MLP neurons of a small language model. Each row is named by its layer, matrix (gate and up: input weights) and neuron, and shows model dimensions 208-303. Each number is 128 + 24 x the weight over its row's rms, rounded and kept within 0 to 255. Numbers have three digits each. A neuron's up and down rows have the sign that makes its largest values positive.
After each neuron's rows, "fires on" lists the tokens most often at its 100 highest values on Wikipedia text that the model never trained on.

L5.gate594:127080159118106120112118116142075162158153129104123089153116142127113102147106120161132093125169138120097074108127127114145143131139148109155148155091167144119156090149100148146115144151159140124133130144101141155146142141111131104162156134141136142128130116116120155114096159155108126126
L5.up594:147138133069145206079089132148139140140084119126140122146113138126129110108114113163124093128096073117119110112198122140176120130159134141115095117099093173136175155081138111105109098136115154127082154090115125121110143122105124104160071123122109151117110136148112189137102155146124104129
fires on: " |", ";"

L6.gate679:119090145156118149171125129152105119131115147108124127126137145137117078109143144146136130141155108176112074163147117144107077182135102121103106115136138125183126143143163123068099120149146147154159132081103121115126145127149077143136098113109129159128125120111191098111126170087138165137
L6.up679:134114095148111130127113123160109136142112153089136134150154095145093116135120132130138120138132120174141052109147137113094112164131115095120082154147120110127153167167167079096126118165175143121130127096110110097109127129151099146121151152141109160132113105119147123096140155086123138112
fires on: "==", "===", " ==", " ===", "\n"

L5.gate842:163116207072158135075147141136117167135140098174117095102088157099126116121109126120127092143131118075112092114114122116097112164119110130125134139079130097126123140138094122135084148123142118112137135163114128127115130133130111145085137136098098132091111112127140164131124119172097152156
L5.up842:135136182063157130095159113138135143120134070143102122046081135137144092141124132133158136146110118106139101093151139115113097150123112156142103126129135120155146122109101189133072116124114142097155135097116123138100116191096113108100122165087109154115139125101133114159099107151126121211
fires on: ".", ",", "...", "!", ";", " it"

L8.gate1263:108176137158130125110164104153154177154118123082142146134062124136119080138146110119135150131129097094103140174147132112080117085116129123155140109124115146090120091160134180163142150118134138147128130108141132108168100140159122121082159180132154151084141154142113142119150141154108114139
L8.up1263:123143120129116080106102109110124148165144122116139143156107139147103124102092126090135145135110082146146158121091145096118134088120150129176124123129074143157125113126143098114139128122068120139084099099146153116124146107110129138123143156132140117119152113134099134107133102120085135137
fires on: ".", "H", "M"

L5.gate805:145130146145125148144172112194101141091131105119108136147091138154116139132143106136100122099155189161123137109124148148115122141131108153078158118152128122161140140134131137158160126138118144138101093126153115108141090140132081122156112092113097136112137132119139082137130134139129131135
L5.up805:107094140105168080136165125118100111089117102100109130115142087105094127123132163138126113105174127103119128137114119143131147146130090116142145107120168101132096113122149138141126155115105114149108142110125131166131139143126127127103091114131125102164100093136079136081078054093153162129
fires on: " by", " By", " until", " before", "By"

L5.gate967:132077139100160127128118102101054142128128140153121085108099123104135107147112079090113125099135135136097106137174134110098113117102127141154198164124122155119184140131142109148127101147105124112092105122119162118154166123132142074155109147136123113137144135114122172103138134114137144151
L5.up967:136110142155112136130150154176136141147100098121073120067110138121152126119081101107117136179106190116104047150152135112182176159076101178146141171138160078167114120130143065128142136125153126114168119153065142158142147135118164130130136131141106119138144109114135165100136109113123110129
fires on: ".", " some", " one", " all", " many"

L9.gate1291:113108098134149117182132143130161122139103124167097135166142109117111136105145135173103151150130108110148108143114106143077116148093159142130116155115141084135135160134109137131102095161145094110138138149148131119118146111129179145122087131115100079151122146116159128162125105141132137123
L9.up1291:127108125149154129109123110077121117107131128126124126152127160105133184128124134111123151142137135138135088122154129186095160153113184119124121154134138135120120096099143168150135103095160139121166175099104148125163131097079147142125054126099079130109149122199141113131142147112056138161
fires on: " 4", " 3", " 5", " 6", " 8", " role"

L6.gate1059:126168136114132079159136118168147130078099121112140123118122105174121113133131138087112117136145122157159171127117158170142106128146110149136166165117127154150148093145138146114137121122124115145122081125153120168143128124118164094152150126119119105122112186124104098098129123132172105128
L6.up1059:138141130123139115137190075092154154146097141077146156174140115152104160150135146123126168115160137141147132119092131134116171126181091117126117108153146155149113181136116110157114094118140174124155146127134118185077131133114146121140111154151088131118079099137106092097127119157124116125
fires on: " by", " in"

L6.gate454:145150126113116150127109115124114149115134150100113131147120103126126117127125156114137114140152104102177107085097117148069100133128073083160164122115110094128152143111160155151107126116149145137115093109086135167149121177095154123133087091103130143114116121112076154104134106123150120143
L6.up454:169150144155153174132096140083131126100126154134186154170144143132127095142120169147105111075125101128185114092090104125151143110182101124120161155120163131140142183125140157158134135117117133122123140116121103156122143180087158167129127091139109154133124146145129138110078124116162111155
fires on: " by", " with", " use", " under", " of"

L5.gate22:134117138107131118116123152171137105116144120134130138117154124143196150124102089149128119158139124196125129165091132105128199142107124176118103132132104078118152083168145133133123134121123150122105113136159116118143165093112149150099157135099115155087087156170177149169151146121142113123
L5.up22:098111156153100121123183115141096135139138122187132160114157139163131149147165135129107103141125127152125133153143167149134151184113129114113106119122107095134122130071100117125135101134186119082112135135117133121119128082098105174084121129122158124154149121149141134097142167180157150109
fires on: " (", "r", "ic", "out", " named"

L9.gate264:095171164103144148140101117122147134153132077148166090120132151132106148161079133162132147141153118096148091136123139169113071135155133119143124160089152127112140104110117127190144152139125098146121147139140114142174126092130146120090143131151098123165108141141160176113106105161157140095
L9.up264:129178153097099144083139112123148104133110111094118116099124159131162147110135147164137114120147131086156126139109096132137142158108144124089155135112143143075112141085095081114089114107116130127108171125139160121145144138144127107128093127115148140143131144097128156136150082143154104110
fires on: ".", ",", ";", " that"

L5.gate975:104092121177086159118128164106079142128113098080131137075127116176074085104127112127122148148131125161122084142135135143128133150136162141082099107152112127139172159181143145147106105156168143139159127135122145110098102160132121126101153128139096118118126139142140150114136184091053149151
L5.up975:116116097162093125110130130115120171130083111084153149124167102171056141138086127134137144119099134163138102111130147106119106138133145131095104135151086137161171161131157119140083099118175135119149128114123111124119119128135115144108167118145117110108116128129144145121149154066086131149
fires on: "\n", "==", " ==", " ==="

L6.gate981:133074117166100160167128142124103113127113136092141134135121115139111066123132126138132135142136134178142078149132127152097105164121131148091096109151123131183135157169161114102097114159143147142160149099121143104134143146153097135115124110135100140103118103108192125092130178091107153157
L6.up981:108124081176090134121114142138112138129103139096148149135153105157084126132110135134141138127116146188134091105142144127114118154132142127102087116157111128161157165129165112127085104139163143129146133107127131104135137146138107133099164122150112132100118102121162137104147180075084127138
fires on: "==", "===", " ==", " ===", "\n"

L6.gate439:090123138147175147102148123159170140181118104086175103145106113131107128122187143132093148137163142159132099131110151134099135103106144177112125133128138166116149125112131096113086141081104145153092111118159090137121095158111132177114133076122106068099099159119096138161116127117118103138
L6.up439:133135157091145146111101098081143159127169110132062152125160123146114113134148134115099130122122129133142108093140104149093112134105140162145144127105098148139151136115111153144124094089087146120113143160153121157139161181117089115076121076127134124153128130100105135124169096112111100095
fires on: " |", " not"

L9.gate49:184117136082136103108117111102178116159133147092088152164074085166102128121131147146131142103143103088145112135123104125093116129094134134117137140179117155123132119128134144117131151118113122108105109149125105143156118114102147128142097103101149118111086122167065121127149132143128143146
L9.up49:132138103111129124107162131108121151120144131104124153132103122138131090062082134126155120135122110156112180103135113127169145188130114138119119081141175089132125167154130115117129129167113118113145152163132162118106115153089095143172141114134111103125125167173154126097126120163130149107
fires on: " |", "-", " USA", "|", " of"

L9.gate1141:122090108129131129164144138138136179174096113118130115164129119150111128061135119138091108111118175137130126110143145125139122127103122154148076140116128120185115143122113149128131154120152146112151091093137111130092075135090168143093113100114110168098128086106121133129132139122130117117
L9.up1141:140142106139165113110123127184135134131112089102145122133134115125125111111080102088109116123100140131173113140166141101133182151099090148149114161141093154151156093103110171142142157134130086149168098155153130130118141096144135152132080139120118123089137125144142167133138123139101144117
fires on: " s", " t", " G", " c", " f", " p"

L9.gate1216:122119131102131129154116108166160103110108136130072144098094180101082124126176156116096126096148135095173119097073114128122107132111116158146120134129150117115150123106145104146155167136152136140126114151129154196109169142137141134143094168150132105130145194165130112120161133143192142135
L9.up1216:132101122134163178119109097161102146103113079130167155129150144128120118120128121160139149078175133167132142130083151112141114146146105111141102071136138124138131111124142106119120173115136112169095167140171119152118130099163155130107108114132110125152154162125144143135106152142109132097
fires on: " 15", "15", "18", " 17", " G"

L6.gate830:121132130125114079150110114128115131089147155109113112151114109133135093147085100170105135138104128135135179105151122152119130130085128132155155132117150152136120150090086089121114136120074129113103127125097144129101126124139087135087116112154122117111170107105116126099149146134104150109
L6.up830:129127171155079113126096175132174118115130143139111131165141129142129153142130109149101121202098132155117131103106120141110152174181072138123128142141094147146193174096125104094158100161156131105116097141085117130108100088126167144107145134083121130141124169102095105113137167122111152143
fires on: ",", "\n", " of", " in", " |"

L5.gate1320:135096158086167124085118090111140149110129095139118116152128123162131156108094165130122125171127149106102117179102120115128138143113128160132111130161121140129097099132181127077105114170145107100070123122126060134144122100116096100121131116071141126105121129123150123137093082161120130155
L5.up1320:119109100135106113108170176112147129176149127154118130125097153097151137108111138138102130136141121103097124148128128146092104103112127125153094145109110114157089081131115133050165133139131135123117150148128127126125136111134102110145152119103104096147134167104141090087168127144143147130
fires on: " to", " |", " into", " of", ":", " form"

L9.gate1526:107180122135142130120181132136136119154153158139156137100071129098105098102115082127148145159055128142118142137130142121087147118068117098132167129107141132094128133166130161142167141113129145113087097128123104116140167120147157142113159159162162118113127146150112158197123137087153141097
L9.up1526:126116153119136142108097106122109115131147146112120094143120183107098114106128131113151126115124161162152112096112157112133113159173157143119113160166103157109111142107107156144131131132119127144100102147119118157139101155131117142145142155144128120116149156148115193136166097159130105098
fires on: " United", " w", "-", "w", ".", " W"

L9.gate493:123112142130138155128131084136122145104142113166123133157143104080133139144133157116108117165155121129118113103123102182149159094108125122137140109102071147127118102121155133138117148118072182121103135118106133124125123147165117094105113155118134197055107083124150119169091115141117133131
L9.up493:144110126139107143113120123161074140156132133147166146136125095145091129140103101111149130159124081092144151173114123123177132098126139115122159133095113177147142124100111081104146098111121108130122131068135059102111119137113119121130158118145162134047137136104120135101115129151111134162
fires on: ".", ","

L8.gate405:117111130144121161159132163122112098167155137089080111137158121130096142077119092141125182119109127143137122123114103128069121142139127156122128137164115119117152154146105130107132099103109111127111095102122126107120164152130161149153152149128103136132098182109138116123088148108148096106
L8.up405:160123116082133114183136144135138148138092125107160180158154139170134159118138134140088164140130146148141144095136117121099177115130129139101160154171141092176113149148095155107143119086115112126141132093106126151116107107145123173175119134113146111066118136143152148156090182109129125146
fires on: " b", " B", " 3", " 4", "b", "B"

L5.gate890:148076096139140121124108134146125140160157085141113163157113106145147115143108145111128170140147149142095102131173115143125146109113094171182136141143114070119102125150137133109096114143127128091129121158112177119122166130153117132149127112143112095147104122128167188145144100140112152131
L5.up890:134128086129112152151105085160146137117137137115065119165139178147121157105135104115135164147086166118114123130110120105141155109129122152088121074116112098175117180128096136107109103165151103105128142124116145106129116159106105085126083157132152124137128137093116170165149171119110101105
fires on: " all", " many", " some", " All", " most"

L8.gate228:113104179140132087103180135156135151128120128070125110139115144130141120118109149150111159116106141132147153104115101119120080112144154129137144154109144131104159129137120147144151130101149134111104119149103137098127146154167189137081112156148114098111127158132140134139131120124107137130
L8.up228:138159153133115092125103125127128127110110124136134086173129106110132078144159125140147120121114130136126158129098092136109100115083114097128158123094107144143132105131076138125116136145107152148147076119120140141142131150103121159159117163128141108173159096122152140126130103151110157108
fires on: "–", "-", "|", ".", " up"

L5.gate608:185118126120119091155097141120135123119155118122096146151113139152134130124140122097160119097195131091143109101132128121149116161094107132178164110116123144158097113144152180144141098124092139118149121116169120095105150144088140109127102156092138151119134129139103106103088115129177135172
L5.up608:097139103189137126085168102134132129127089086097125144143146117114173117133131128091114159163097111171161062146148111132159080111160127149082119122100142124154098151096167108178129096148084118123105109134142172135179115139138114177151139096121068123113086113137130081064114153096134135145
fires on: " |", "-", "th", "end", " national"

L5.gate1092:139091121153109114085175101115126151099140129109147145128083159122168129126145126134091082113123148134103143107123115109158155100085126105108156143106147124135130149133121119135092151105117131096171131122114170142089112147138141162137112140135159153164117103085112186069139132117115169060
L5.up1092:122168089149097132135120142137150138115090142158118133161159121136164111133116132125115138158101142100124167161139115123105144139139149118124134152128078129136122110075140087106168103076113128120137139135097139043112092122122142143110111113109134126144162132100123149134106161116168114112
fires on: ",", " \"", "\n", " described", " fav", "\""

L8.gate278:099124107147155109101105122126134147127117126132133150167092158118146136127121112129113164137161111186208145152084166190135110074118191092116101115103192147147136114116115062174125108124102159154124163133146109127123071099144088156129090109107122120091084130163150133116134105117076148142
L8.up278:112109127133158148155112098146085190150104093116109082128197135112144170118100136141114120139148159181119138109127117106158096162107108091150105159141175132159145079146120102126144101105033108150082151130160089123157129120105106134087130128149140135138114160131142135169162106118125119137
fires on: " would", " not", " that", " A", " made", " to"